python train.py --n_layer=9 --d_mlp=704 --vocab_size=29458 --activation="swiglu" --rope_base=10000.0 --rope_fraction=1.0 --init="trunc" --beta2=0.98 --warmup_steps=290 --final_lr_fraction=0.0 --train_tokens=1607000000
MLP neurons of a small language model. Each row is named by its layer, matrix (gate and up: input weights) and neuron, and shows model dimensions 170-265. Each number is 128 + 24 x the weight over its row's rms, rounded and kept within 0 to 255. A neuron's up and down rows have the sign that makes its largest values positive.
A block is one neuron, or neurons of one layer that tend to fire together. Before each block is what it responds to, as a language model described it from the Wikipedia text at the highest values.

Responds to: Second digit of four-digit years, right after the leading 1 or 2, as in 1|8|76, 2|0|09, 1|9|74, mostly after in or month names.
L5.gate39 [140 171 148 137 119 137 137 104 165 118 132 106 104 132 150 146 152 133 168 125 155 117 124 115 124 117 150 140 146 125 128 153 148 117 111 126 118  96 110 126 136 114 158 167 114 141 157  89 163 121 139 111 196 124 150 128  78 157 152 116 146 167 158 144 113  93 154 155 160 144 155 148 144 135 137  98  98 120 182 139 152 131 104 151 159  89 146 125 136 142 141 189 129 145  94 112]
L5.up39 [111 123 118 112 138 157 140 130 109 161 143 112 121 113  99 101 110 112 131 168  90 134 137 144 134 127 160 166 102 162 106 127 105 135 164 179 105 112 126 118 140 121 120 168 149 117 123 158 160 119  98 124 114 117 129 154 150 116 120  89  90 158 116 153 130  67 147 130 164 156 146 137 154 177 148 155 106  97 140 126  94 111 142 133 120 120 126 142 115 112 114 132 110 157 145  98]
L5.gate112 [152 130 138 106 129 143 112 139 116 141 162 147 160 128 115 129 127  58 138 179 123 120 155  86 123 169 103 118 156 107 120 132 122 158 143 143 144 117 111 144 125 150 169 167 113  92 126 166 176 134  99 121 181 129 123 134 142  95 149 122 112 148 123 125 122 119  83 172 142 139 123 111 174 141 106 150 132  87 147 121 119 107 124 136 163 122 119 150  86  83 115 162 125 125  95 101]
L5.up112 [146  99 101 127 163 178 175 126 112 127 113 160 164 139 150 106 142 109 137 150 108 127 120 143 146 129 127 127  91  96 129 128 133  90 130 138  90 106 123 153 174 111 127 173 117 149 140 120 145 148 115 114 144 147 116  99 129 150 131 119 139  89 174 145 119  69 118 142 158 135  97 107 150 104 102 149 147 109  91 164 125 139 122 112 149 154  92 178 140 145 174 131 126 120 147 115]
L5.gate129 [ 96 117  69 114 108 187 128 128 118 107 151 123 120 149 118 129 123 127 105 124 128 139 102 115 134 116 109 150 136 115 169  57 128 109 131 111 114 158 144 171 129 128 147 160 114 164 145 131 116  89 144 147 154 135 139 106 129 144 140 156 141 108 126 121 128 119 109 138 129 166 144  79 122 131 114 143 111 129  92 141 147 152 137 131 153 127 110 133 146 142 146 131  99  97 134 138]
L5.up129 [107 143 170 140 137 115 100  82 137 133 122 133 136 111 163 136 133 121 128 140 147 133  92 128 163 139  86 166 155 121 148  97 124  86 184 128 141 149 174 122 144 139 151 157 112 162 180 124 140  99 102 142 120 136 117  83 117 130 143 144 139 104 129 124 115 110 136 159 119 143 105 130 130 130 170 135 135  89 111 139 121  84 114 135 129 116  72 125 139 148 135 176 115 128 130 123]
L5.gate313 [171  85 137 133 112  90 156 140  94 141  91 120 139 111 165 141 165  86 105 168 122 124 145 149 141 137 174 120 146 113 132 127 144 124 113 153 110 110 172 102 139 105 134 132 158 153 134 135 151 165 140 134 111 128 138  85 124 156 121 123 105 137 159 154 182 102 117 114 151 135  99 105  88 107 161 159  97  69 136  87  98 107 101 130 114 119 130  75 111 135 150 106 142 123 136 141]
L5.up313 [124 104 120 146 130 123 119  95 144 172 142 123  97 117 167 151 122 106 115 160 138 103  75 103 151 118 132 124 147 119  96 147 119 175 188 159  93 109 157 141 174 105 143 138 116 123 140 128 158 113 110 159 151 124 162 108 125 130 125 113 146 141 104 130 116 140 127 165  92  92 172 135  74 122 161 134 167 111 106 146 168 182 132 115 153 123 116 147 142 101 144 145 184 108 113 143]
L5.gate457 [130 126 128 132 153 129 134 164 122 109 109 161 139 120 164 128 110 132 126 142 131 113 148  78 150 132 187 156 104 110 131 136 136  64 111  99 162 101 136 134 192 142 135 115 106 117 159 133 134 132 133 142 124 117  98  95 103 161  80 175 125 137  98 120 139 116 127 135 176 148 132 123 121 125 103 116 157 115 102 147 153 150 101 151 158 138 141 159 155 139 136 141  86 128 138 107]
L5.up457 [107 124  94 124 149 137 151 106 166 170 127 159 160 120 127 134 150 161 117 143 149 156 111 146 109 114  90  95 130 102 112 102 122 162 142 104 124 142 115 100 146 153 130 150 144 165  93  82 180  90 127 157 128 113  59 120 120 132 123 129 157 153 126  91 136  74 123 140 129 137 146 122  89  80 138 121 137 138 156 125 104 122  80 111 135 113 107 136 118 148 143 149 164 131 112 118]
L5.gate679 [108 139 104 149  99 135 195  81 161 112 138 157 106 108  86 116 168  75  89 168 110 115 139 106 141 144 137 169 141  73 142 102  83 134 137 147 161  96  99 163 133 116 103 104 157  93 162 115 125 122 139 129 141 125 131 142 136 116 135 113 124 108 104 122 112 107 137 170 129 118 149 108 115 116 128 124  94 108 124 127 147 160 121 152 137 102 106 135 101 137 123 141 138 121 133 100]
L5.up679 [100 110 165 127 124 147 125 100 155  81 131  97 138 118  90  68 151 111 114 158 138 145 103 128 102 114  88 167 132 129 146 163 145 146 171 104 154 124 145 124 139 121 128 151 146 151 129 148 112 147 179 107 129 120 105  97 113 137 118 134 121 121  93  97 136 101 116 155 115 152 136 142  76 108 158 111 163 124 171  93 121 105 122 121 124 111 117 126 143  99 116 127 165 105 111 123]
L5.gate683 [136 122 126 150 117 113 132  85 150 138 126 147 155 111 138 123 117 100 144 146 127  89 173 149 134 114  91  99 133  89  98 109 106 140 131 131 110 112 113 149 137 159 136 124 148 129 159 155 114  68 116 164 161 164 147 135 121 143 131 144 117  73 128 102 147 132 153 131 129 142 136 133 154 160 123 174 105 148 119 162 119 142 121 136  93 155 119 133 128 123 159 160 126 124 120 160]
L5.up683 [137 130 122 155 109 153 143 138 133 159 121 114 126  98 166 120 112  84 158 141 122 128  87 169 121  95 112 137 140 132 152 105 162  74 121  83 127 123  94 140 179 120 153 154  97 140 107 154 154 106 116 116 148 102 134 122 123 115 102 108 126 139 157 149 136 132  86 145 115 128 168 136 117  92 120 136 148 116 112 145 161 157 143 128 128 119 112 147  99  99 146 143 121 127 135 155]
L5.gate685 [153 137 122 119 125 127  88 112  99 114 151 133 146 132 135 152 146 112 138 148 152 129 108 137 133 176 168 107 136 104  93 119 113  94 133 174 140 112 100 121 121 104 128 174 161 122 157 133 131 150  79 196 141 172 175 155 115 128 143 112  99  94 135 132 127  92  64 133 102 128 142  99 135  90 144 183 148 144  76 118 138 119 164 125 114 139 155 116 135 150 103  85  96 147 165 153]
L5.up685 [128  87 129 123 164 152 114 149 129 178 174 151 128  83  88 171 118 141  82 110 145 134 124 140 136 112 143  81 111  94  97 141 160 127 128  94  97 155 146 135 147 126 170 139 111 149 132 144 104 103 174 169 112 166 106 102 148 109 142 138 118 139 143  97 168 137 110 178  98 124 131 133 118 164  99 124 137 149 174 161 136 147 169  97 128 113 118 130  95  65 132 129 145 153 190 105]

Responds to: The first or second digit of a four-digit year in running prose, after "in", a date, or "(", such as the 1 in 1880 or the 9 in 1969.
L6.gate81 [130 133 159 125 131 174 159 154 132 112 128 127 164 143  85 159 133 101 132 111 155 131 129  87 125 108 160  96 113 124 108 105 126 129 147 130 132 127 115 154 148 136 137 123 136 131 134 142 144 144 134 128 193 116 114 118 125 129 137 122 164 100 171 157 146  87 166 149 141 133 112 140 144  91 150 148 125 104 153 130 117 139 173 165 100 150 120 146 144 170 167  89 108 104 100 120]
L6.up81 [170 109 132  53 109 130  87 104 136 116 118 147 160 134 118 113 166 100 125 148 120 119 100 141 128  88 132 122 163 129 112 121 150 149 105 106 120 107 134 140 108 130 140 140 151 167 124 178 122 139 167 100 152 156 156 157 131 149 127 131 132  76 184 155 136 149  92 102 120  98 115 106 119 110  76 134 136 115 160 126  98 138 157 127 102 152 118 154 117 141 126  98 143 159 101 130]
L6.gate127 [164 130 131  83 135 155 170 139 152  91 156 152 113 124  87 149 109  97 103 111 157 153 126  70 159 139 144 174 108 107 129 114 104 172 129 117 128 123 118 131 158 144 150 107 130 170 153 119  98 107 116 114 168 140 145 169 103 159 136 138  99 171 133 137 152 111 116 140 158 107 149 118 117 146 153 139 126 115 145 134 149 152 150 116 186 122 143 173 147 132 132  76 101 171 156 148]
L6.up127 [122 104 106 143  71 120 132 137 148 116 147  84  99 150 126 133 119 132 123 113 165  77 140 113 149 163 154 119 110 121 139 158 124 135 116 166 150 141 116 160 146 125 105 119 118 149 137 129 151 163 124 113 135 127 134 188 156 121 136  82 115 102 178 131 157 147 117 186 154  99 121 186 130 136 146 156 177 133  99 144 127 120 155 103 130 149 138 136 156 145 124 115  98 119 115 135]
L6.gate430 [133  93 117 114 165 166 170 144 145  82 121 111 133 101 112 122 117 156  99 127 108 112 143 154 144 122 139 141 121 134  74  80 128 146 129 132 131  81 129 148 141 132  77 128 132 130 135  70  92 113  94 150  86 115  72  87 100 126 134  99 125 114 141 163 123 125 128  99 149 168 157  76  98 122 109 130  86 149 160 142 119  95 172 128 172 143 167 140 153 164 120 133 173 146 127 127]
L6.up430 [109 141 153 125  93 110 114  90 139 134 103 150  98 114  89 180 144 140  86 140 129 175 130 142 109 122  99 140 145 106 101 154 139 119 104 153  85 112 106 124 153 128 132 148 116 146 119 134 129 150 125 100 124 143  69 155  92 147 130 131 140 136 122 165 126 105 138 170  99 135 147 116 194 144 137 133 109 111 105 151 127 137 147 113 120 121 147 109 159  91 126  83 119 122 137 140]
L6.gate476 [149 112 140 114 106 134 103 121 138 123 156 158 129  99 108 121 144 110 168 152 156  96 201 176 105 133 130  89 172 149 168 103 142 131 150 134 134 106 150 138  97 142 168 126  96 109  72 152 130 148 134 112 116 177 164 154 123 110 158 121 130 112 141 100 120 163 121 143 111  97  84 142 133 119 128 120 145 128 102  96 145 133 127 132 109 110 164 124 117 108  92 119 110 106 146 179]
L6.up476 [159 147 137 133 142 194 123 145 141 155 139 123 164 129 118 134 164 137 110 108 115 129 122 129 170 110 148 181 115 111  50 114 114  96 163 129 112 155 156 138 118 123 134 134 142 176  94 147 141 128 124 172 116 110 107 119 139 114 120 104 170 105 122  93 142 154 161 154 154  83 124 108 148 132 142 115  98 109 176  84 157 142 136 136 115 104 130 120 150 151 151 119 114 154 138 131]

Responds to: Function words and middle words inside quoted or tabled titles of songs, albums, films and books, such as Goin' Back to Texas, Voice Of The Runes, Jingle All the Way.
L3.gate249 [116 137 110 140 152 209 123 170 147 157 122 125 108 101 144 127 124  98 113  71 163 132  99 173 118 112 123 138 144 158  92 128 124 174 153 126 152 131 116 141 124 126 124 146 111 118 123 151 114 115 127 115 129 176 112 134 105 148 127 120 101 128 168 137 134 130 144 156 153 133 159 119 131 131 125 151 149 159 129 109 111 142  83  79  81 133 152 111 147 118 126 110  95 110 119 139]
L3.up249 [133 132 126 158 115 142 140 139 165 126 174 155 164 142 125  68 165 130 167 118 100 150 134 149 136 146 115 117 138 109 127 130 120 152 118 121 102 132 155 187 121 103  82 145 119 129 113 123 114 110 163 148 134 101 160 133 129 143 118 158 132 116 148  96 125 167 119 110 137  96  95 182 138 147  86 162 111 104 163 118 111  96 108  65 118 139 129 152  98 140 151 138 166 157 177 157]
L3.gate678 [128 146 143 155  71 139 155 108 140 131 120 153 119  93 106 125 142 116 106 123 135 136 128 147 138 145 180 154 143 114 126 150 135 133 147 130 160 108 189 187 165 109 132 146 117 124 108 129 132 152 123 109 128 153 133 133 171 126 121 140 134 144 127 103 126 163 128 130  90 129 133 127 119 143 110 153 138 128 200 142 144 121 152 164 133 140 149 125 121 107 125 159 141 154 143 142]
L3.up678 [181 103 141 134  99 155 141  83 148  75 109 175 135 144 155  96 103 120 106  58 109 135 115 161 123 175 119 127 105 150 133 155 100 161 164 126 131 131 175  97 137 109 108 143 138 153  94 174 106 140 165 107 142 142 143 102 158 156  72 131 112 136  99 110 177 165 129 158 133  98 111 151 134 154 109 111 129 127 124 130 105 159 132 109  75 154 101 162 136 125 159 130 145 132 137 152]

Responds to: The second digit of a four-digit year, right after its leading 1 or 2, often in ranges or lists (1'9'77, 1'8'93, 2'0'15); occasionally other digits or the slot before a number.
L3.gate248 [142 125 135 119 182 109 131 159 133 161 122 103 128 181 113 135 151  74 110  98 125 119 102 146  99 118 208 145  72 123  75 106  99 127 183 126 154 120 116 154 120 133 129 121 137 107  94 119 125 150 139 177 177 130 115 140 139 103 121  99 136  68 146 130 167 122  86 125  97 148 147 127 125  91 143  91  88 102 164 141 137 134 154 101 133 111 104 141 123 117 133 106  92 126 133 136]
L3.up248 [ 74  90 160 144  75 172 148 162 168 128 117 169  73 110  83 141 109 131 169 106 143 139 140 156 127 134  93 149 137 154 172 127 119 148 143 152 183 131  94 128 136 143 114  89 123 150 160 145 139 119  82 171 154 128 180 147 159 157 147 102 124  89 165 100 129 110 135 100 115  92 113 125 165 180 122 182 159 122 102 105 131 161 134 103 115 101 124 162 134 140 113 183 117 135 146 146]
L3.gate697 [108 110 140 167  64 173 159 137 134 128 154 138 128  93 102 129 148 127 150 161 129 151 109 114 112  91 136 163 154  89 166 129 119  99 106 136 146 153 133 155  94 116  93 124 132 110 137 118 157 105 124 118 134 159 106 105 134 158 121 102 116 151 138 102 124 156  90 126  85 184 123 131 149 168 128 179 153 119 128 151 129 127  55 109 151 114 151 121 106 131 122 116 133  89 143 121]
L3.up697 [147 135 138  66 136 136 122 153 129 113 128 134 107 133 128 137 110 147 155 151 139 133 110  88 165 127 111  97 160 122 138 143 115 135  99 143 115 147  98  83 100 120 134 136 125 108 182  87 144 113 134 136 129 112 126 118 110 154 150 111 118 136 165  85 110 152 121 153 108 142 130 151 118 157 144 163 129 101 103 121 135 133 139 103 133  97 164 141 104 123 142 128 152 176 122 108]

Responds to: The verb or auxiliary right after "I", mostly in song and album titles (I'm, I Am, I Can't); weaker on verbs after other subjects in prose (reverted, respect, release).
L5.gate53 [ 96 128  94 116 143 101 158 157 124 126 121 120 154  87 188 107 133 151  97 133  87 123 135 142 119 115 166 119 140 148 113 173  96 163 120 157 101 116 144 111 145 132 128 123 123 159 122 180 108 123 106 109 134 114 104 118 130  95 126 117  96 168  91  92 135 139 156 129 192 157 124 159 128 144 180 136 130 166 162 151 137 157 116 155 136 110 158  99 135 134 144  94  95 115 131 101]
L5.up53 [143  83 136 112 117 124 137 132  86 134 122 137 109 102 166  91 115  92 114 130 142 115 156 132 112 123 173 121 115 112  96 135  97 122 139 104 143 109  99 124 114 158 157 101 124 121  82 144  91 138 109 117 156 125 176 145 134  99 116 124 173 111  92 163 101 160 173 127 126  89 201 136 108 160 171 130  71 178 152 141 149 116 123 129 128 136 129 122 117 145 134 140 113 175 107  96]
L5.gate54 [114 133 123 130 145 126 120  98  86 142 142 119 100 165 107 131 114 151 160 158 135 103 174 126  91 162 171 153 162 107 137 139 134 200 154 106 160 156  93 121 107 138 123 130 123 107  89 197 109 144 101 128 149  84 121 186 155 124 154 133 118 106 158 111 128 153 147 120 115 123 152 138 107  89 145  79 100 154 135 161  98 138  83 171 111 157 184 112 122  67 140 151 102 130 127 159]
L5.up54 [ 89 130 154 102 110 143 127 164 178 112 145 152 117 129  94 103 111 201 141 111 119 147  94 133 113 118 141 154  93 138 126 136  91 109 138 137 189 124 121 131  87  71 128 137 124 114 114 142 128  90 150 164 114 108  73 162 121 145 132 117 109 133 104  97 106 106 125 133 147  79 106 112 120 131 182  87 138 139 102 139 150 126 165 120 175 130 156  87 101 154 114  92 134 164 155 130]
L5.gate95 [149 154 121 160 140 161 136 113 141 140 137 155 137 138 110 126 147 143 157 141 134 172 149 152 110 126 145 180 151 146 126 160 108 171 160  96 156 130 146 112 103 150 137 135 135 138 121  95 138 135 137  87 129  65 127 144 114 147 114 167 105 137 172 112 133  85 139 183 130 119 126 140 141 185 139 103 123 134 114 164 137 103 121 123 153  94 115 112 106 171 141 134  98 137 173 155]
L5.up95 [ 89 174 151 146 109 117 141  87 145 110 125 132 131 107 114  95 109 109  79 104 121 110 120 139 112 127 161 135  96 190 111 142 120 116 110 109 148 108 129 127  97 111  65 131 142 122 146 152 130 119 149 135 101 121 136 129  85 149 141 126 140 131 131 140 144 120 118 135 130 100 140 119  73  91  88 145  76 130 161 133 111 129 132 111 137 118 147 129 137 110 149 120 128 123 107 154]
L5.gate375 [175 153 123 171 106 119  70 112 131 141  93 162 152  79  98 116 152 147 140 117 133 137 158 129 133 115 157 168 129 144 150 138  95 117 124 100 137 116 123 167 153  97 135 116 145 147 159 177 130  97 129 144 163 123 144 156  93 111 149 179 133 131 140 187 105 138 119 135 140 139 122 147 129  94 117 118 102 128 145 137 137 126 114 134 168 143 134 121 107 104 139  99 168 134 136 169]
L5.up375 [135 133 142 123 162 107 132 135 111 112 104 151 108 109 116 132 112  97  94 208 126  90 113 133 129 106 108 168  87 116  91 141 137 142 115 152 101 203 130 106 116 139 134  99  99  95 100 128 142 143  92 140  89 126 137 169 115 120 138 130 167 127 143 138 125 110 111 125 171 145 129 162 129 125 124 130 160 108 156 120 158 102 139 150 110 105 161 129 140 109 134  78 139 157 136 155]
L5.gate404 [139 131 103 140 137 103 119 105 134  99 123 143 131 148 138  85 127 142 135 135  85 161 111 160 168 138 155 131  91 104 120 134 166 148 124 152 139 163  98 165 139 147  98 152 116 152 130 127 116 104 147 111 106 109 121 135 157 108 128 145 126 148 117 105 120 120 122 157 116 160 121  95 139 142  99 111 120 161 115 151 135 108 153 118 131 127 118 117 120 151  94 137 152 129 162 117]
L5.up404 [108  92  75 161 122 129 146 110 162 112 148 144  93 113 160 134  92 140  95 168 125 114 153 157 127  96 116 102 132 122 141 122 148 104 126 101 112 147 164  95 147 113  66 134 115 136 121 108 121 157 101 106 131 105 125 141 118 105 122 113 115 131  91 149 157 126 130 152 180 100 125 129 137 120 157 127 122 123 113 156 113 159  99 134 113 127 111 130 127 134 128 118 117 119 122 106]
L5.gate411 [102 126 103 156 126 125 144 101 157 125 161 127 172 143 106 181 117 138 103 102  99 107 161 173 124 125 140 132 106 135 112 130 110 127 169 148 133 100 126 108 158  93 117  89 138 117 129 121 154 128 138 126 129 134 147 144 124 148 134  66 151 146 127 127 119 125 163 156 135 136 116 159 144 116 127 112 147 127 105 145 144 129 150 135 153 149 125 140 143 110 103  88 100 124 150 144]
L5.up411 [117 125 131 135  83 129 150 138 105  79 137 158 124 120 141 117 143 117 128 148  99 120 136 137 108 135 132 176 151  74 142 156 103 145 120 156 165 113 111 152 110  89 129  65 146  87 135 114 130 105 142 109 120 174  98 179 105 152 148 103 116  87 128 120 129 106 105 140  98 102 143 132 138 127 117  96 101 169  99 117 134 161 118 135 160 144 126 101 118 103 143 128 118 133 173  91]
L5.gate516 [148 188 148 143  98 146 134 118 114 131 106 105 118 116 111 134 142 135 129 139 182 121 133 133 103 130 136 168 139  97 126 187 113 109 175 105 103 137 107 113 123 109  70 165 123 136  75 124 117 127 160 129 152 144 113 153 164 140 136  79  88 129 176 119 141 114 129 139 114 138 152 121 128 100 152 122 127 151  96 113 135 118  64 129 111  95 156 156  74 138  80 133 104 131 155 142]
L5.up516 [152 158 162 130 153 166 150  91 139 123 112 136 107  82 157  72 143 117 159 142 110 172  83 130 155 105 135  73 130  88  98 153 127  90 105 151 160 165 110 129 125 114 135 130 195 120 140 125 110 117  97 137 131 122 125 107 136  88 118 150 128 102  99 153  91 108 144 118 138  84 127 106 158 155 133 165 118 110 127 200 110 162 121 108 128 144  70 146 140 132  66 136 141 152 121 121]
L5.gate622 [132 177  97 168 147 108 107 160 125 119 144 152 125 125 117 136  88 131 140 140 159 148 125 127 140 114 194 155 102 141  98 137  83 140 141 140 173 113 112 128 144 122 101 191 130 144 108 158 150 124 141 131 132 141 148 151 122 164 161 180 133 132  80 139 106 139  76 150 135 110 148 123 106 136 159 147 130 145 124 163 159 135 173 122 135 140 158 116 128 124 113 116 143 181 109 150]
L5.up622 [112 130 129 146 180 139 114 118 105 127 112 119  87 113 122 191 142 140 128 107 141 152 117 117 150 107 150 127 164 145  86 101 115 116  99 140 103 139 103 116 147  85 137 114 135 107 102 142 144 167 123 162 121 147 161 119 160 100 123 139 112 106 130  91 138 153 143 136 108 131 123 157 119 112 168 129 137 148 149 133  78 136 136 124 110 136 130 126 140 106 184 139 127 148 122 144]

Responds to: Subject pronouns, auxiliaries and contraction pieces near a clause start, mostly in quoted speech, e.g. didn('t), we can, I hope.
L6.gate123 [101 175  76  87 134  85 165  94 144 125 184 138 146  96 123 152 105 129 153 168 151 146 121  84 130 124 147 180  95 100  82 140  72 116 164 126 120 142  77 114 116  84 124 107 147  96 122 123 140 135 131  92 119 152 110 151 130 141 142 134 102 111  79 103 140 163 133 169 118 129  98  93 111 106 180  89 149 133 129 116 130 116 110 140  94  86 112 142 110 118 129  92 171 124 123 144]
L6.up123 [164 133 118 127 142 102  93  76 194 115 144 154 176 132 123 141 148 163 126 180 125 164 116 150 158  88 158 128 138 149  75 128  97 125  83  85 157 135 134 144 155 127 125 147 135 138 156 158 136 140  77 145 125 150 149 124 105 134 146 161 104 133 150 133 140 134 142 134 164 102 156 113 139 175 138 100 126 118 130 152 124 131 114 121 109 158 177 151  75 148 146 116 121 134 123  97]
L6.gate300 [119 134 141 109 131 113 112 122 101 157 151  91 126 132  99 102 148 150 107 160 129 124 121 125 115 134  99 128 148 153 106 116  94 114 141 103 178 101 117 121 118 163 159 156 105 112 141 153 162 123 152 147  97 121 118 121 195 102 126 148 121 151 139 128  74 158 101 140 140  96 120 123 105 119 150 128 123 156 114 137  81 103  77 159  97 120 180 101  83 107 115  97 146 139 123 134]
L6.up300 [120 124 102  86 176  71 133 105 100 104 111 147 146 157 170 106  90 101 134 143 107 155 126 137 141  68 106 147 128 133 116 134 118 106 110 108 104 130 107 150 182 134 112 130 167 130  81 145 116 138  86 138 122 151 176 130 101 130 104 117  99 138  98 125  96 143 125 100 125  99 152 151 128 186 108 125  69 129 111 157 142 130 128 134 117 138 106 157 120 161 145 123 121  90  87 130]
L6.gate339 [136 148 120 153 105 168 136 109 134  82 171 140 109 123 131 138 148  56 164 133 173 156 148 121 134 119 148 193 120 131 129 127  95 149  99 134 136  97 115 108 142 141 123 156 147 140 127 140 120 180 166 140 128 138 102 135 129 118 127 100 130 117 115 138  78 123 137 143 142 129 141 161 102 101 121 133 121 120  93 142 125 131 142  96 129 118 131 110 127 156 126 152 143 126 154 129]
L6.up339 [ 88 153 158 115 132 154  82 117 109 136  98 151 131 137  90 132 140 124 129 146 132 158 100 151 152 152 144 133 112 160 138 144 143 139 134  74 136 162 137 127 119 108 125 186 107 128  98 138 199 141 129 102 162 140 110 125 133 138 155 157  96  94 176  97 159 102 175 102 126  70 136 130 100 120 185 130 130 137 154 118 156  84 135 130 139 123 130 129 137 109 135 154 153 122 115 119]
L6.gate633 [ 90 182 136 128 137 142 151 127 180 101 148 127 134 151  89 121 120 135 130 103 131 139 101  95 103 158 145 142 112 152 105 132  70 155 135 115 165 143 168 152 140  93 123 151 126 136  92  91 104 128 123 123 152 104 147 153 103 135 134  86 117 118 134 126 135 113 114  97 140  99 106  60  89 115 129  93 145 129 114 129 118  74 158 122 144 127 141 109 124 145 167 147 139 161 148 153]
L6.up633 [126 127 146 122 134 129  67  99 153 107 192 129  95 139 120 171 145 138 103 167 112  87 156 127 158 115  97 133 165 114 162 163 138  94  86 107 102 104 178  99 123 133 176 161  96 101 137 160 132 112 131 115 125 144  93 178 122 131 157 155 105 123 136 102 127  95 113 126 169 124 141 186 138 110  92  80  75 157  42 137 152 163 131 174  99 146 106  94 161 140 141 110 107 110 135 174]